{"num_hidden_layers": 20, "hidden_size": 384, "vocab_size": 2946, "norm_eps": 1e-05, "init_std_qkv": 0.0288, "init_std_down": 0.0, "optimizer": "cautious_adamw", "lr_mult_up": 0.719, "max_steps": 3811}
MLP neurons of a small language model. Each row is named by its layer, matrix (gate and up: input weights) and neuron, and shows model dimensions 32-223. Each number is 128 + 32 x the weight over its row's rms, rounded and kept within 0 to 255. Numbers have three digits each. A neuron's up and down rows have the sign that makes its largest values positive.
After each neuron's rows, "fires in" lists the words (lower case) most often at its 100 highest values on Wikipedia text that the model never trained on; "fires after" lists the tokens most often just before its 100 highest values on Wikipedia text that the model never trained on.

L6.gate506:144094126118141140145161062107093153133110160106109113132109132090083109085198147159124125133105127166066097157152158175106113174171150171115124104128132153166121068121194103129154139165194135156069119138132129165185116136093152101139161103114121146092112130064097149141080114170123123094135131152086120158107118180042152120114140069142156136091072126130110092219165112158123076225132145124112093162087092086122135214187126081107139168112166088135087141110115110110147115100137148153143119152154109111137173190105146085116137136120117177109088108180162120115149123146144145191
L6.up506:160111063090194126110194114153166098143078155119125157071215172107081149095156082159102073116113133102151127172112150136130121176179160123152096123096096159113150050101111113074105131150144139162075120147134092143148138185128155164165187155181136125180105120147134159139128133130129156090111122157134131120125142160083193148114092096070188135102073108132136185206125106097128150110096148144115088160078117134142097149191139131159116135093139158139081145114108139146140124096108111096118188107076173171174129081133123142087098046173071145141129129064048150081141126046112109124
fires in: "2009", "1999", "9", "1979", "1989", "1969"
fires after: "9", "0", " ", "7", "8", "6"

L7.gate472:142093141089091145121152128188131145086143128183102214121095100167145106164120134090145124100105107109073147122149141090114126101134124138102048134135131099127107106116092089150120138101099114107089164142134153100114088090073108124153168100178156131178145099092142170128153165166101171129106151159159106152105092157117200162113101105129101194178109067149144154101187137130134140161108199117105103085118116125148142121101173185103197122164183114154142150116147177118084166048127157173142123151156044137115107186076184149107139128098092071146146102089154190128123106131136143169
L7.up472:165061159124108113145117116131154142128125125137139164172107125182183116199130175151115098081148127100116150123176085143084136125104112098119112166099114093089120138150119136156081127167112120102124179144156114110177160145115137092164099108178139121154080133100173090121193137119126108113121110189209127146155069140139142165153104150082121140119088072149215116117159164118137141130100111150108091088158106148153121093128201110128189162157200123163107183096116179122111149118185184135129144187194139105140083151103165109109186080135088083123088138075191117108128082133200125129
fires in: "record", "release", "others", "2009", "2018", "2017"
fires after: "1", "0", " the", "8", "2", " w"

L6.gate302:146095076086087134142088075123070070155101094152051147167117188130134143084170086106094141088125099107148159109224115184142122144166107192174090160148154178135108181120122145150134127097092098087089115091134139150078112132126067088136111106079156077139115100203121092166099106160135102140155131129138105129126121138131166164144121148120157157116124142140137096103111109138139074109143050096110106103137133139075095173081082083189125068142106134132067140164186127151131109129113134080136205161096155091178138118162096181138124122126141150150097103128160147187111104093040123139
L6.up302:104170129121150116216165158137168189096164145099118114137139168175160171154126126109147074125115052137093077074150119127114092128140152163159111114189162163109116109157174173119116125042120093142125140155111102162107179110160082125095143115084117145120120222112078127139147181152139088169180074140134116158171162169100137159078125132117186072154153131101158116133150107116154157113111088136096074152062123142187088167086159157126081124096162093050114112153113075113179117134107119086147122171178097085166080118157121116155109073133151143104136145154067083104131145117153106084
fires in: "0", "9", "2023"
fires after: " ", "–", "2", " (", "1"

L6.gate97:133076145086140118183138143104116104110108097145104148115142122155132198089165107173111090064081135117142166095115179109157181163128078149096101137160087112098145082068166167181125108055091168101118058174116123142187167133100151138094109132163094109111130134097139135122166124104097095121083126093117129171096086150136087136135162162126132134112098157132166121120076173179156082225144115136162129137148108138151122048139147110111202100082090039147133169080052118128135074140124146079155134119129156112113127151133132155119185103096105109089092157150155121093179127118147129136
L6.up97:156076077092104114076103098105114115153158130122063241133138112170146150160120132071164111106117105126161178188120134150144131142170128153122115137162131143133141073078133168125089112082080149132095102099134120102107095149100165183102154140115120121174132161109068186153091177101143095087097141104152135125151181188169189174110137113116155171134141185098120128086130099190086105130081078164119154145139144094091136156098105112126134049136152107122109101181116140147135089166138114121100173156103094110149059063124112165093136088149142123128111101124111107091172115142117134118
fires in: "9", "90", "8", "95", "93", "2009"
fires after: " ", "–", " +", "-", " (", "0"

L7.gate61:123127095168110170117144166130160162106137120123102144100107142143138104075098100159067047133114128131117083209086108125083091165154140074117093155138139106047162067139150126071137141136153156143136112118177139080108139144091162155065121158166149126164093185096105150127131124139198114106159150086101157139123177194148207088088170102158188112160139165146116181201114082088174086169106181140139055122103159079118118160118120128139069163138122119140091125178142154113123134178123132078154188160104128136141094094130146111146114115100136110108156149084158139101173104169104129074
L7.up61:100170152135163081114168064087117138165098144153101102139143094108109131121164148109175156087206110171126122155143156153124100102155104163107156076141124107126138152144123090176132148142136117125100175097128131088097120137074154115106146129086090168164145132132136158120110111143156189095154167174112112087172122158090179137118140100089112144149162127110180071144190175109142124181143167082189145084112118120145201134113132183120140154154167048105113153103102148144118107159092080156130120137133084118255140143128100089086128143195106128132154152135081103118156146131134154154
fires in: "0", "01"
fires after: " ", "-", "+"

L9.gate518:134140099117120141128155132138103174163087185105158127087134127117142120130102121153171143177077121124111172126081126094044122074115170135088066153106128096096123091116137168119136186103106116183113086156122150183130133091152174124114197107058115169135139147063109097078098126105161100145134179128033128153098101116160067130196113088111125102133146167115158066152127164102132109140174135132179178166141150153175115139104123109138097178103174120143088169131118120083093126108068109195209077138182089160099076200093165096098102117134137108086120098184072135116121141164173075123
L9.up518:144149130125057132130106114068172139127184121175109172097139086212141125130138135105159055166162106121131127152144101140095103129064107141111141098093169122127180113189122119157063111102116139160158107229153150131141147148081142113083182178104134133169135139173148144138178077109132142123151138138097113126146098153133167093100110113114129167139112092144102173129133135083156130161123111115189166110122117137075138111094192153155113126142151173093123110115113115159106137139113164157124110129136140143159097123104071104188148095209134109152156093066057193151153156137112064133
fires in: "2021", "2025", "2022", "2024", "2020", "2023"
fires after: "0", "9"

L8.gate252:157130133142142132106136178125130135102119140162095116172160156145140174145121066126073165160155124104161154106103098214088164098135146137104163133140100101158109155141103166172148133182105137134159117091107148118200160155113150136181108102052080121151123100161129071144112132166131114129109061077079120131116090124146081142176135167131194105077076109157104114131141183161177180081104111111122086130245102208117173110134126096119114102134066157107154179083080146162073086138121117117112157114144123106139081148142128123068154063146132134097101116092162166149150103090201081130
L8.up252:145106192051082130115084094114117139168066104096102201102150116112215111106137161181079107091089145104149119066185175127119158126214145173107129139135135096099149124164130190140101137191135069158097159130140119124148176110140108145135100099118140094146140176115082138144154103090072142089130079155173127129096159167078139138123145114143126052089110117136155073120087166080124114224068120160156135096157177121170115104134128118108085184108162107077114141142095156166113110154155146162129108144162137107101136065137084172186092106125153111183166121119059101138150123136113082091
fires in: "6", "2009", "9", "2006", "1986"
fires after: " ", "0", "1", "8", "9"

L7.gate207:132099081108113140087090142110150154112066144142046174163169187112060126133100069084068110096090082112060132137132098121155104113152182100177095110140142116151138097081167113149129127167135143080130082111202097082120130188125118163101150176101108168161175131102071183177054169158181109098106121113118150126117126182094173163135148104091137159092078135070132110119134148097157102090169164141134110149054156096144133160146148140108160072118143087113139095120055165145085106090110124062180128137161132129118077085117108172121156122134159160104099125135107174108124143092112143139
L7.up207:180134186101115087173084102127134135091127123137118098145197103118159191128156146109185106114028143131113101153106117148155150146160116148156105127142109194113116112143094127126159164126051140102134122192133099107178111146151160125123085160071157149153105097103089140129167133119134109149103109114076158143091139119113123136152146122147173133125100141044152112122092199160165103162207114091148078102120105122125161143125200106122165109111130051133135111065070163106112094102101157126119124132115136056135081116107053119116133151094093148092115152152135155087148180095118118097
fires in: "9", "90", "93", "94", "91"
fires after: " ", "–", " ("

L9.gate145:144124067111101113100152150140163089114115105184103099131181101164155122148121140126102141171154094112084123155131084120140115142102158115081070140118102140144135080088134167115153155093191136169085119088155128115078079079091093208140148100116113097170143130153106095161146192176120109145099144128118099098170135116114088148115147066187123182147107089186155148102118103082100117106123100109126061142174096102172099210134123141130090121178088115142109107156099118097155140114139128125069126156150121117095073102101160112132101103055114152127143156127120150151095141096097073158
L9.up145:165060122081139118114138123148127115132113155134136127116131122127152119165146145160117096096101111133077089147085088122111193172140089159119115145125101187168099104109112128158146129124110113096106146143072111143174134132163147077156158139135174139093118155121152082169097209115123104146131131134101062112180173134178129160173098166144146149089149091113161110083147146069116093110119089087171126116070091121204088082127228088112116110208154144165092200132088065118106054090145148117084158116121118117145110152098150122148133154067148105140081156126220163076082117130107093170
fires in: "2009", "2007", "2006", "1979", "2016", "2017"
fires after: "0", "7", "1", "9", "8", "4"

L9.gate120:140100147072129144103221156125121103086142097126140137142125109099179157110139120147116164138150105113155139173122108123120107082079130224123067206099121123105117118137114193149144156113166130196069115099130149152095083125180130125150127134156134115120089159122098077080136112145105096095072115082137144143099154179099055144113087110129214117151144158138124081190099088097138120097119109117121104112125142135141159192088117162162185165155099157142099139163157135113114148116167113086098152148144041066139129054202175098162079133112143111125148167123096119143134180116152081061
L9.up120:167090173120107120124183095161095083130183120147095124162131067075158095064190164189176090131123202111151125161155154132101169125107134141078101189132039163130157127145082137162132089124111144159114147084092128126132119122112111095151089132188110095137136134116140118128148091132128099088133115147167134062197082200104102173116135159144157073106134108114132076111144150141103139118131160099126114128174167124156111122067082112132111110116132147168171170080107092136153086201146134127075210077123092091112059115122127137132105099145073093095153168155170146166148133113104077076
fires in: "1991", "2001", "1996", "1998", "1990", "1992"
fires after: "9", "0", "7", "1"

L6.gate124:162101173076207146118133112143131080094150135104140165173111104078138138138173137146142082083156130139176099126134157124106170174111135123107080143096079174107155093121157159153124099123196115167124137134124101115109081070124153086178107115170128095095092101050161118177160143097141158195116097094167174143174163140092109129184132118143168157123183103176133120115167151127109144206179097105064113133075149156135163110123114114096106131099104068154171111127115120158159115135153153118104117126146136137132142112112110087121154148181121118055101124137153112158158079123086113127
L6.up124:122171134099125131133218113154159147185149103162094147141138096115140110089132139115158066149065150152164137155107128091104130145167127101103112157116103159108149108090183074081188123122150193167146221165140135107107059129111158174150144160156130130148089155139090160168111121112163144125066100081088101129130147119106153104154102083131138135139138163119114116154107110108131108142081112145075128215112103072119104170161099083114143090106163123089125142112066107129129154135158131156110119101147113077104101071174080116114095153089071111076132086080117124117145178101141056153
fires in: "1999", "2009", "1991", "1997", "1998"
fires after: "9", "0", "7", "5", ".", "6"

L8.gate482:104110121103151149142138152133152135155114152120139131140138105135146119148140185169137126120149135132173097139073153116112113190131086117058094184116078121138187108114172201128111072059186108186103117130166180146139132104107183096130176156191106163140128131107142128091147120079179153162107137073062109096157078101070097130133133138104113055090137096093088037149118134093129133146155085164123145137140076124154112121121084124150119167100116110161169167091110093132124107119126142143113135121115102094106102160104123154086103182150103125097158131133192098154146130144126078163
L8.up482:139151157174204142108185129115197107146118140102169121140129142111137103137107130156172112127081158081102092134107130107102125157078119094158134123074200132075124086124220185070123131146119179196139185127107118123130115111089159148127099079140157130183108186099116121089188124173156153148092071098089141151125118095139082179092121108132108150114118084141217181185062151105107163169172106165135129178167093101189128176191130113122127107103166114104133181096044124150143096132137111140122126122103112105145165067110112132129092083138097103115152146113097122120179129135163051134
fires in: "1991", "1992", "1996", "1972", "2002", "1995"
fires after: "9", "7", "0", "8"

L6.gate178:133126084129130109079109088173174148072141136106142140078203102136164123107124169128152151078097158111156108121121070146099150195108152142085052150111112146115158103118124134142148116126123104087080104107143174192177089140137177076178170119132147117098132108078139109089156146095130154166115069119101103142147082113082185129161132098142151149105098161112156085171071083164100169203182120158145091080135159091195111103135158142144133116132159111187121164073110158122137060129168126124129156108113150125110114188167120181159133127116088081110115080102177175168143083137129080135
L6.up178:178070097085149104111128128146158143104055106100145182079184108169155151091102143140120084071105172043092114114116084139099079134117129129120107162099147092105180062090094184113124080160115134088084087054120139162135151110109160087209130091133095106110095146093127102125108148162110113139128098128115096107171049150083183119177107107118168102107100106110155155150076087106101154156171149098097164120170130105151157104160162127152114113104135156227154185122050162122124054100109128148125151129153085134112134125107111213166134062114116103103084138111114145140180052152168082110
fires in: "2009", "1999", "2019", "1979", "1989", "1969"
fires after: "0", "9", "1", "8", "7", "6"

L6.gate608:153105121093108067105125167139130087073132133121128101127140102175125094127144094121090172172142188136178098142096124157158174134113204166106101119128154109141118103119122119148087141186135136138125130134121093158195125173075185182148105136113139167144174171067112153121173186127138129177093113132160105138110140132118159167121191148114170147095161104102159164122112199142125109162105049174143065082112116129093136145091153078157117130167136132116148120081158140139087102173212144126132167123142175128114134099087118159137125158067119150135094109089144150142158150084122113125
L6.up608:164139137151152090140177177099182156142137197083119080058135117169083136145105153167119086141106151145113095196127123087125165143177198161166063152072163172129135055162148141121100165171155127136111176122153141120145172137138142117107102118140097180167184109093129142128145176161169135123110132091128127075157144126164111109143106141132172126153177143156171146137128156170126103162130089144131089130072084145122169126165127124117154133142099141093155126142186170154117140150160210158155134166134089124120068070136062115143068130116198083171132143167183132253208103066156128127
fires in: "2009", "2019", "9"
fires after: "1", "0", ".", " "

L7.gate580:153130172069130128113144114114144091099174128084113159169098124157172131106106180133159108071165115169135174110123168075118178161139142097092159161117087142173171081107110193165151109132126101175179150136123124097149132131186160122149126124198132079110140152068108105125108148117121155157163165099108116145111129115096119166189140192132146170125161090133135138105153154082082096123093072128103099160117092065158100122177108088153116158076143092148144195095071148139149072102131136132125128080153097110105089121106113123155147175185097149111130164100193155180110088147137144169
L7.up580:108184120125116168077118107140140128099168116107149087066187136076120108152071150116084071112112085122064136208081145140187117184104154146167113179107133155113081106127113104177153114153115062160113139155112160146149081169149127180125119124102142158086131162171138110120127086159159128147161134107071138075088176159114142163135089162155122143130103120153079120117131147141111076105034152151128107181057103075225123137167204143233111117153110140078120084048087099066155078120084169173160096156165068127063109079121106132091130132127157105109151136112105148158156128130111155107
fires in: "1972", "1872", "2002", "1992", "2012"
fires after: "7", "0", "9", ".", "4", "1"

L6.gate747:110091129110163119071118179163124066144080123165180167139167088082167223168144134129088120108171210108172132143125076108154136164088107154095113120117101102166123128079083179156061160108118112112083063147093127105142116116104111098182173110186091106135107094094164113107153130119110095111161137113130135143090087146109135163209150138060152177149100146137127124035141151116083146123083151086176211086110139174135180096168107113162141107114164072164177083101160146119176065131159128144176128138139118149164096185114152166164158090164087106128082162108136115149125104160100086178
L6.up747:130151078202159144128166143141205167082130133193140139099126119074151171094059072143130144060153158184106111173060078093064073139155104107125126114076191154126110088071106173123085117119189142174154151118107139124128099053167072111182139096162072160128115152100150149106175107113142138194124152083096113146089093099152125097165153117127131169123104162131122099111116088139094147176111139170202159117047089131132161137160137148125126163126142112152157143145077109117115112150144138152113096115063081154117072137199187112146108126103070115183136180074123113088146138137130094153
fires in: "2022", "2023", "1999", "2026", "2019", "1969"
fires after: "2", "6", "1", "9", "8", "0"

L8.gate295:118109110156148199113135143164012116145144128104122051115106128117150132135131083133143083117106137099065144126083139087156105139123131127139156167210089199161109185036121114124098135141074112168101128134114096155146120160079112109189117136058119088164154047131115066112138172149085128157116173116069084124132084123156156129135158162106110175102155117093095133134140122137171121119072073086106171138137093117114154158153113141100101176123137113162171180093144120108121133123090089114133057112100138090145160153145102132049130083075111130111168150136111103151131100112091104126
L8.up295:134131131121147091110141151121176124108115112118066103099139102133169141125086135166068160141128138128143120135073146132097186157135160145129157112146124083203148146114234136164070139135151094149151136146148120184122109086133146091141056106150113171097161212112094142061141114118121110143119065128121121101056119086115142108152146087154116152130189079137121124067100145163153141140098104077117108165164105155147153136133148098128105109153194085144141164173067071096069181123172109111133095163134160157134128119175195075161182133155160134157172154102117131086107165088095177083
fires in: "2006", "2005", "2026", "1996", "1995"
fires after: "0", "9", "2", "1", "5", "7"

L8.gate547:118153127104116139105056072082100108104082113148109125124124111147135083176115159095115122100157113035146130127161101134133127141137135150161118138132178128102070147125130156112180129125136132112160115174145105152079107178070108106137157090122109123115159120164130143110082163093108124080087161142085132143074139111096171104173059090100171137142078085098099179129106112173161092122105136122100195155141149168113139150092144179148132093132141163156083162103150153068107124070112125195125104173137074172195077155179070140138153119152174035083173110178137132135120166133128120081
L8.up547:132116142148146076104125123084120111096136118106141079149145099134175098163104115115038094145137131147119108124131143106180161085069104154126165093122135192123116147148116137196131108141124189175090115129201124188081163163074184097111091164128124136069193090107157154170149166128087167094096135115150084112184113097159098182131159118106142149166105104158158134121121111151190103161129144113178190165148073177123132127106135126158157131196139136080120105116093160068098126157165126122100162095083089129138081111172142081154203202169135139131171143162180147167155181093121123150
fires in: "2023", "2004", "2026", "2005", "2024", "2003"
fires after: "0", "9"

L8.gate537:129069146092170077129102111128138143103093144122136181094122147153094108104190129166150113091083205086127084099113133149082107160140139137113114134148116111106187143121130090194146151123134114167122098068167146125113144086140144079145097144111145104140125128120085117116088169091124115129124098180143091174084062165090132114105141165152111105080139115180145145149110147179117145205170102141114115085158114151173160161184146074111115123112109125102120130100135188152129108131118124096131093155133118095128093139097150175132111099141075145125130095106153144194104151104098101154
L8.up537:133142088141146111078144082180135167163129131177081142131181171094143090124108137161146079113090210031113102180160119138097112171157108190146109135139123169170140163069103097146156128139099160161131156149185156119121121123099073092133125112114156092165127093163155089120089140169119084093070166125172111152151084099103096122122109162104122164174104129179092176142095136197121112123113135144115122117111123135156136159129141133157133119161107126116083171170109118116154123124196090059142147105111068107134119128131097166123089125120112152126148086138167157176128164146107053121
fires in: "1999", "1998", "1997", "1990", "1996"
fires after: "9", "1"

L6.gate444:116080129105165136129119076067202182115127138179135085130123138102099127124167143119187137146145148142134034180124121168044155167160117199125141110120157153106113088144149121165129165099114136149125166098174090138119159100103084074159066069114126097179135118153115126145200104102169172092161116143106058132175091114161105116099132097133108130079051076138104079147142121166161144121110129060095086135127096108106136128119209143141150112122140125159110115088099126090120105092145069116120146165096129120200157141128115114125180111137150066198134129169094164137125140131159073126
L6.up444:102135135119134173123117128155174130130139167148137138112088106078092067099094116092133119144130150159114137158107147049052120104107084170135129122125198125103168112112133099110139173157181141180103147062174093115105067060133118072105086073107119132171126111130149154097207132152183171173108166134113103133129070142152100058086145109168126110118112113152109132148145168155136173167111184068112088043134062121091149135137132141147084119141161131109107113112162138150111131069153047105170120163131099106149180136129141168126142148146093118211158134146067187141096159134129085142
fires in: "1990", "1991", "1999", "1998", "1995"
fires after: "9"

L8.gate276:117104110190097151133129140117113110110108152141083074130106161143102177160101100147155042213080109081092128190141122162144112104103159134137077084129209165107170138097048094109170150121132114112122088099161077114117115133088114059079056134129135142211191128140118080158136121172097123162147124179143078151072151135113175140140164139064171147160155078075148154098149119130116147184126043124174107112195143183136178175099108120100111153109193132099097130123158118141114106156129124122133101072153211144134110139132170164122110067104161110073138114100100154035099091080165124130
L8.up276:178141096177175106160052209107169109066164177121116069139152197125168128065156109183120131154047138070119138130128086100143156114118179200120128103156160146098140099128124117128109098194143134209182099128129117134145157105154123125117156142129145155152118170098162137134103168142101137145145085184180125138125079118170085065099103096103102121118117104113157132118127084198110187139104161184117094177107121130144173161143124118128168150092083120168098104153098144121136141091167091083144133132110138124130110135132074087137153066124153142120120109100128080153199169122124160150
fires in: "5", "15", "50", "25"
fires after: " ", "1", "2"

L6.gate377:122037120134170105110077104118188135117098116141141136115165177165081129121153121068099163105129194076176110138178090176118157130117157195167141099175182158061114125140121148164130102080068156074104044101110166179165165131126099125123118068108117108164119126145090082109118139166171101160146160157133077175148100146136095119108143069146090132099133100104097135144111119164115128101150164090099156075140093104064191134125188158200120173152116133092105091085135111134135119127131086116189153149156156088108132131150117141158184082148123171126109114129128172162145130136074163138
L6.up377:106089100115133145090165158136160159112162122183090177113109075097133061088142158152181105081129163124116111184115151106079129156159076126051112136120127110121153065057129140116159173052149180212112123146083189151092113083149142130183141147190127101180120129127161109090191115098158135141048139128067093137175096179146077115162116113088151155136093095118166106145160135112105128121129089115142120122147107089139110122162089121126106146108170126106109124121122106098168126121118121136110119093107127145127153111159123118070155137087100138101146127099092105095106180148201078132
fires in: "1991", "1998", "1999", "1990", "1995", "1997"
fires after: "9"

L6.gate108:123162156208142134049136159107147172157136121146126184125097114136136131104175111082140102100122087112145090206174133109131056103151114088147097133145136131110157063121117154086112125113126149166125114145147152069106142181074130181136095126085111128157159175118054157113093184170140091045129126129103118094139165127183151123063110114071091171150061135075182128134209105115150081097096140129105168165113166140110187140111118141123110121144144077145140171136127100164091108158102106091085116119150112099142155075128116124079167124125133153097192128108157103089126170112200140088
L6.up108:141204129112125148088121108168076099161094142080074134161168138070189112134081130111154107132191132134140167129130094134107121075093137124100097121063122068121126146184123111150115131173137098142075156074112136111099089121114123145131109131153092126147124156117113179113096107121128203121171202181081102145110133177066181191125138125113154164138098092152104102118174157080133145162115165125165126107090101161099098161095117214147148185118170150100100139134149172100113139130140087155161144105162038103118144103172113112097149192143113175180159130112126112183160132162122109148
fires in: "0", "2", "22", "25"
fires after: " "

L7.gate117:164083116131094181113078143145129163121156119174085154152140135149138138088146121104137139110092134126114161195145120137067133128133095140169082126157183135142081042091134145124174162129100109099139089104199110112124081171115075140094096164063119140132119107143088116157126163107091064098140168108097165092174102172125196125104115137150123122150068111087087181146182085151104061113162101143078139136105124079112092152173150099169092097171206126149117094173139145143107089135118150098189103127133121072119123113198163097101154106096108129082142099123084117121124131133117120099
L7.up117:126059139152082119194146123105159145091144169143089166159104187152129099079067104174180097175079060115137125158156145181160151141181132189135137139129051156172123039077111142171176083138073145153137101141105113090153144130107142135095124142138091148101110126108112147169145148100114161092106174095160173151123098158080138119143121168143136147104098168092153188108095115154141081169144113157102104135116147143135105102133140111085120095047103101145178091125105171132103066168109128075134131154151137120117099140081085117128139066071094090057073108125131155100140132075101123099
fires in: "9", "93", "90", "94", "91"
fires after: " ", " (", "–"

L4.gate54:129126130149181111169149090137125189105208118144129136143113186168133155117102119142181156110137110171096104071063165099136153127130146123121124142090127158136167135107097132100136102128198103141150121120107126097128135064201209131186115066146099113137155114103124115118160082144118086150100121178145094135101127119055111119113137129183155123109183099153124121101132153114129095148112116156171114097133138087155093120193132126119081148121191049157166162111181126099105112194161124129114070183073132097109077116114081093154157143190111117177124130126128121140166146126139118140
L4.up54:127095124132128112147039111115149213112114123101124114175114130125142162128137114139147080193078120121131156111132123139108139151143074130114145115148079132120114064128148154118112109112112102123060149088153199170139122082046160117152084114101182159088118091158172160107133189128058180115114143149109132097157134163092120126051122135073152062126064124041123166149086149120164138149143161147166137129126110145081076060129088121185203123121153156137133095127144041102103166098152124108146114116067135124148110148118146102099157115113159103115152104132112149164133187102194155125
fires in: "which", "building"
fires after: ",", " in", "\","

L8.gate172:167151111179176105114041070090093107094134116141100086153113135111191123094145032151091105162143154106091179102115093159171116099149154124119071155114104131162116126134121100193118128124143126158139160169111149067142103115063123155228174123116096085116150094146144133101156098155097113136124182122123134180125084109186108111115117124135132153118167104106100081178116175157139151139181157128125116101141063148153094099149118133123173149192142106158144191093099116089115124085121130111126146162110128174172136185131200135059168096116133140147140158152120094173112090122183154083
L8.up172:113060182151128103131119127142125081162181155073134096121085156134160161124147133147183095147160144109134083177144072099159125082137106087061146090118094163097154155117076078124162170089105188138125053141085121119134139137086159148147201120118155152114085118121122113121110122165135149096170087136142054118162133091182135181172153109108128188127109156148168146168113133161116136218145072086160138192124095098111109145102164137152144125086121178146193083108137158120117125143136047088145198125100079141083177117165112107165125094185055151102167086144119124151214072145102077065
fires in: "and", "1990", "2020", "2010", "2015", "2005"
fires after: "9", "1", "2", "0"

L8.gate20:103094150098083129140091160115107121128125096167086143178127128109167111150149131068104133123055106118125165104160171178143171080237170164164153106204130130109119113125120068159147170090043111062108128134151120128112104182110087155113141151117144082138184103109130141114078118129138159102110113165142159135111099157146219155130140158134137185137090156090168111098162171189174124141165159126070114119120172141077187096113122109071146095166096117172133107130128142085122108109108162114129126112122147073109164124128063169123155099095112107135094112136069150091115204054162148092
L8.up20:092105138110093149144131164173186112109095099159076152107123158156099149135115124089134124120122068106048125200125108141145166211137124150083129094143107124151118059049139171157169152100125173172121112130130118101138123152162128147128141137147153138142082107100033151159157152098160121147051128087097141114090135208137135129136112104135133159084077128109173145092148116146113148120114125167116112185138152135131137142171146093115142100090142080170126055114069122107104095102153168121141116110086144130078081096130109152114152109083153126099121135095040157082153110117148136101
fires in: "9", "8", "94", "90", "93"
fires after: " ", "–", " (", " +"

L6.gate643:086100106115141174157124179184116154108083117137064136113118152146107139128106133092125100143095059111119111179147133115129081122154127109096128112173100080068135109087108113125123118067106178089088150079105150096069086183074141183112110141154125148101151157152071182090133089213154159129102116114109156160123159124090197105138130079125144180213115040150092143065136078148121117134107199156087117182094186102119096092164097162107153107080182115146166107196118135104131135106120135091115168159135157087102097081114170125088118132144157169094134100118130154083135084115089155101
L6.up643:120198163154117169106070060126101135161137107095129176157088081116112140066179121066092104117182119206161168138192141099089145084117104136127102115117126075119085150083127084098096149164160106176074176107078123146088129079085127147127138123127123139180131128098161157148108125103138203158128191150133088099075130155133130112108121133091153170136139137154117102113169190125080083145118134100151161132105087119094143174080108137149029149188225159087136135154109155157102176132147080150084136081097058116089162090148128113130125168140135099130151146134106118079114093101184090169
fires in: "0", "2"
fires after: " ", " (", "0"

L9.gate98:096138076117096168102127127109177142079057132166167158112148124132150077100109136106142157170059171112085175184106127101087132117135090160083047114082162132132152077126168221120177120145133161205151145183134179110133105106105146105156120116157084145084134125116128118097206171138151157188114140117127169166133113172177147087165140134152118091138190111152098124149112179128147117150149107092175139127139080129150133158118123115156139109155176114094114157088095105144080156124156104141137126074086109136113110084105140110145099095121105109135173125135089142126129124117103054157
L9.up98:122052149126173126157077127107092118129059139159117195121153103149182131129138151166121131060085217096064027117108122144148115147123107216127116155123133122167158119153107086160133108179173097161107101143119171132158143167074168095127116062099074175083091107120084101099118131116120121124124097132104120154164108119134113134127124142140120130120123160166094107138105126104212111173127129107142129153101132155132132107107196130163181125076162127099156184101071122139076066108145131140115107079080084102176101151154130155176129131086121098110106119169132151102148130119099051081
fires in: "2009", "2019", "1999", "2011"
fires after: "0", "9", "1"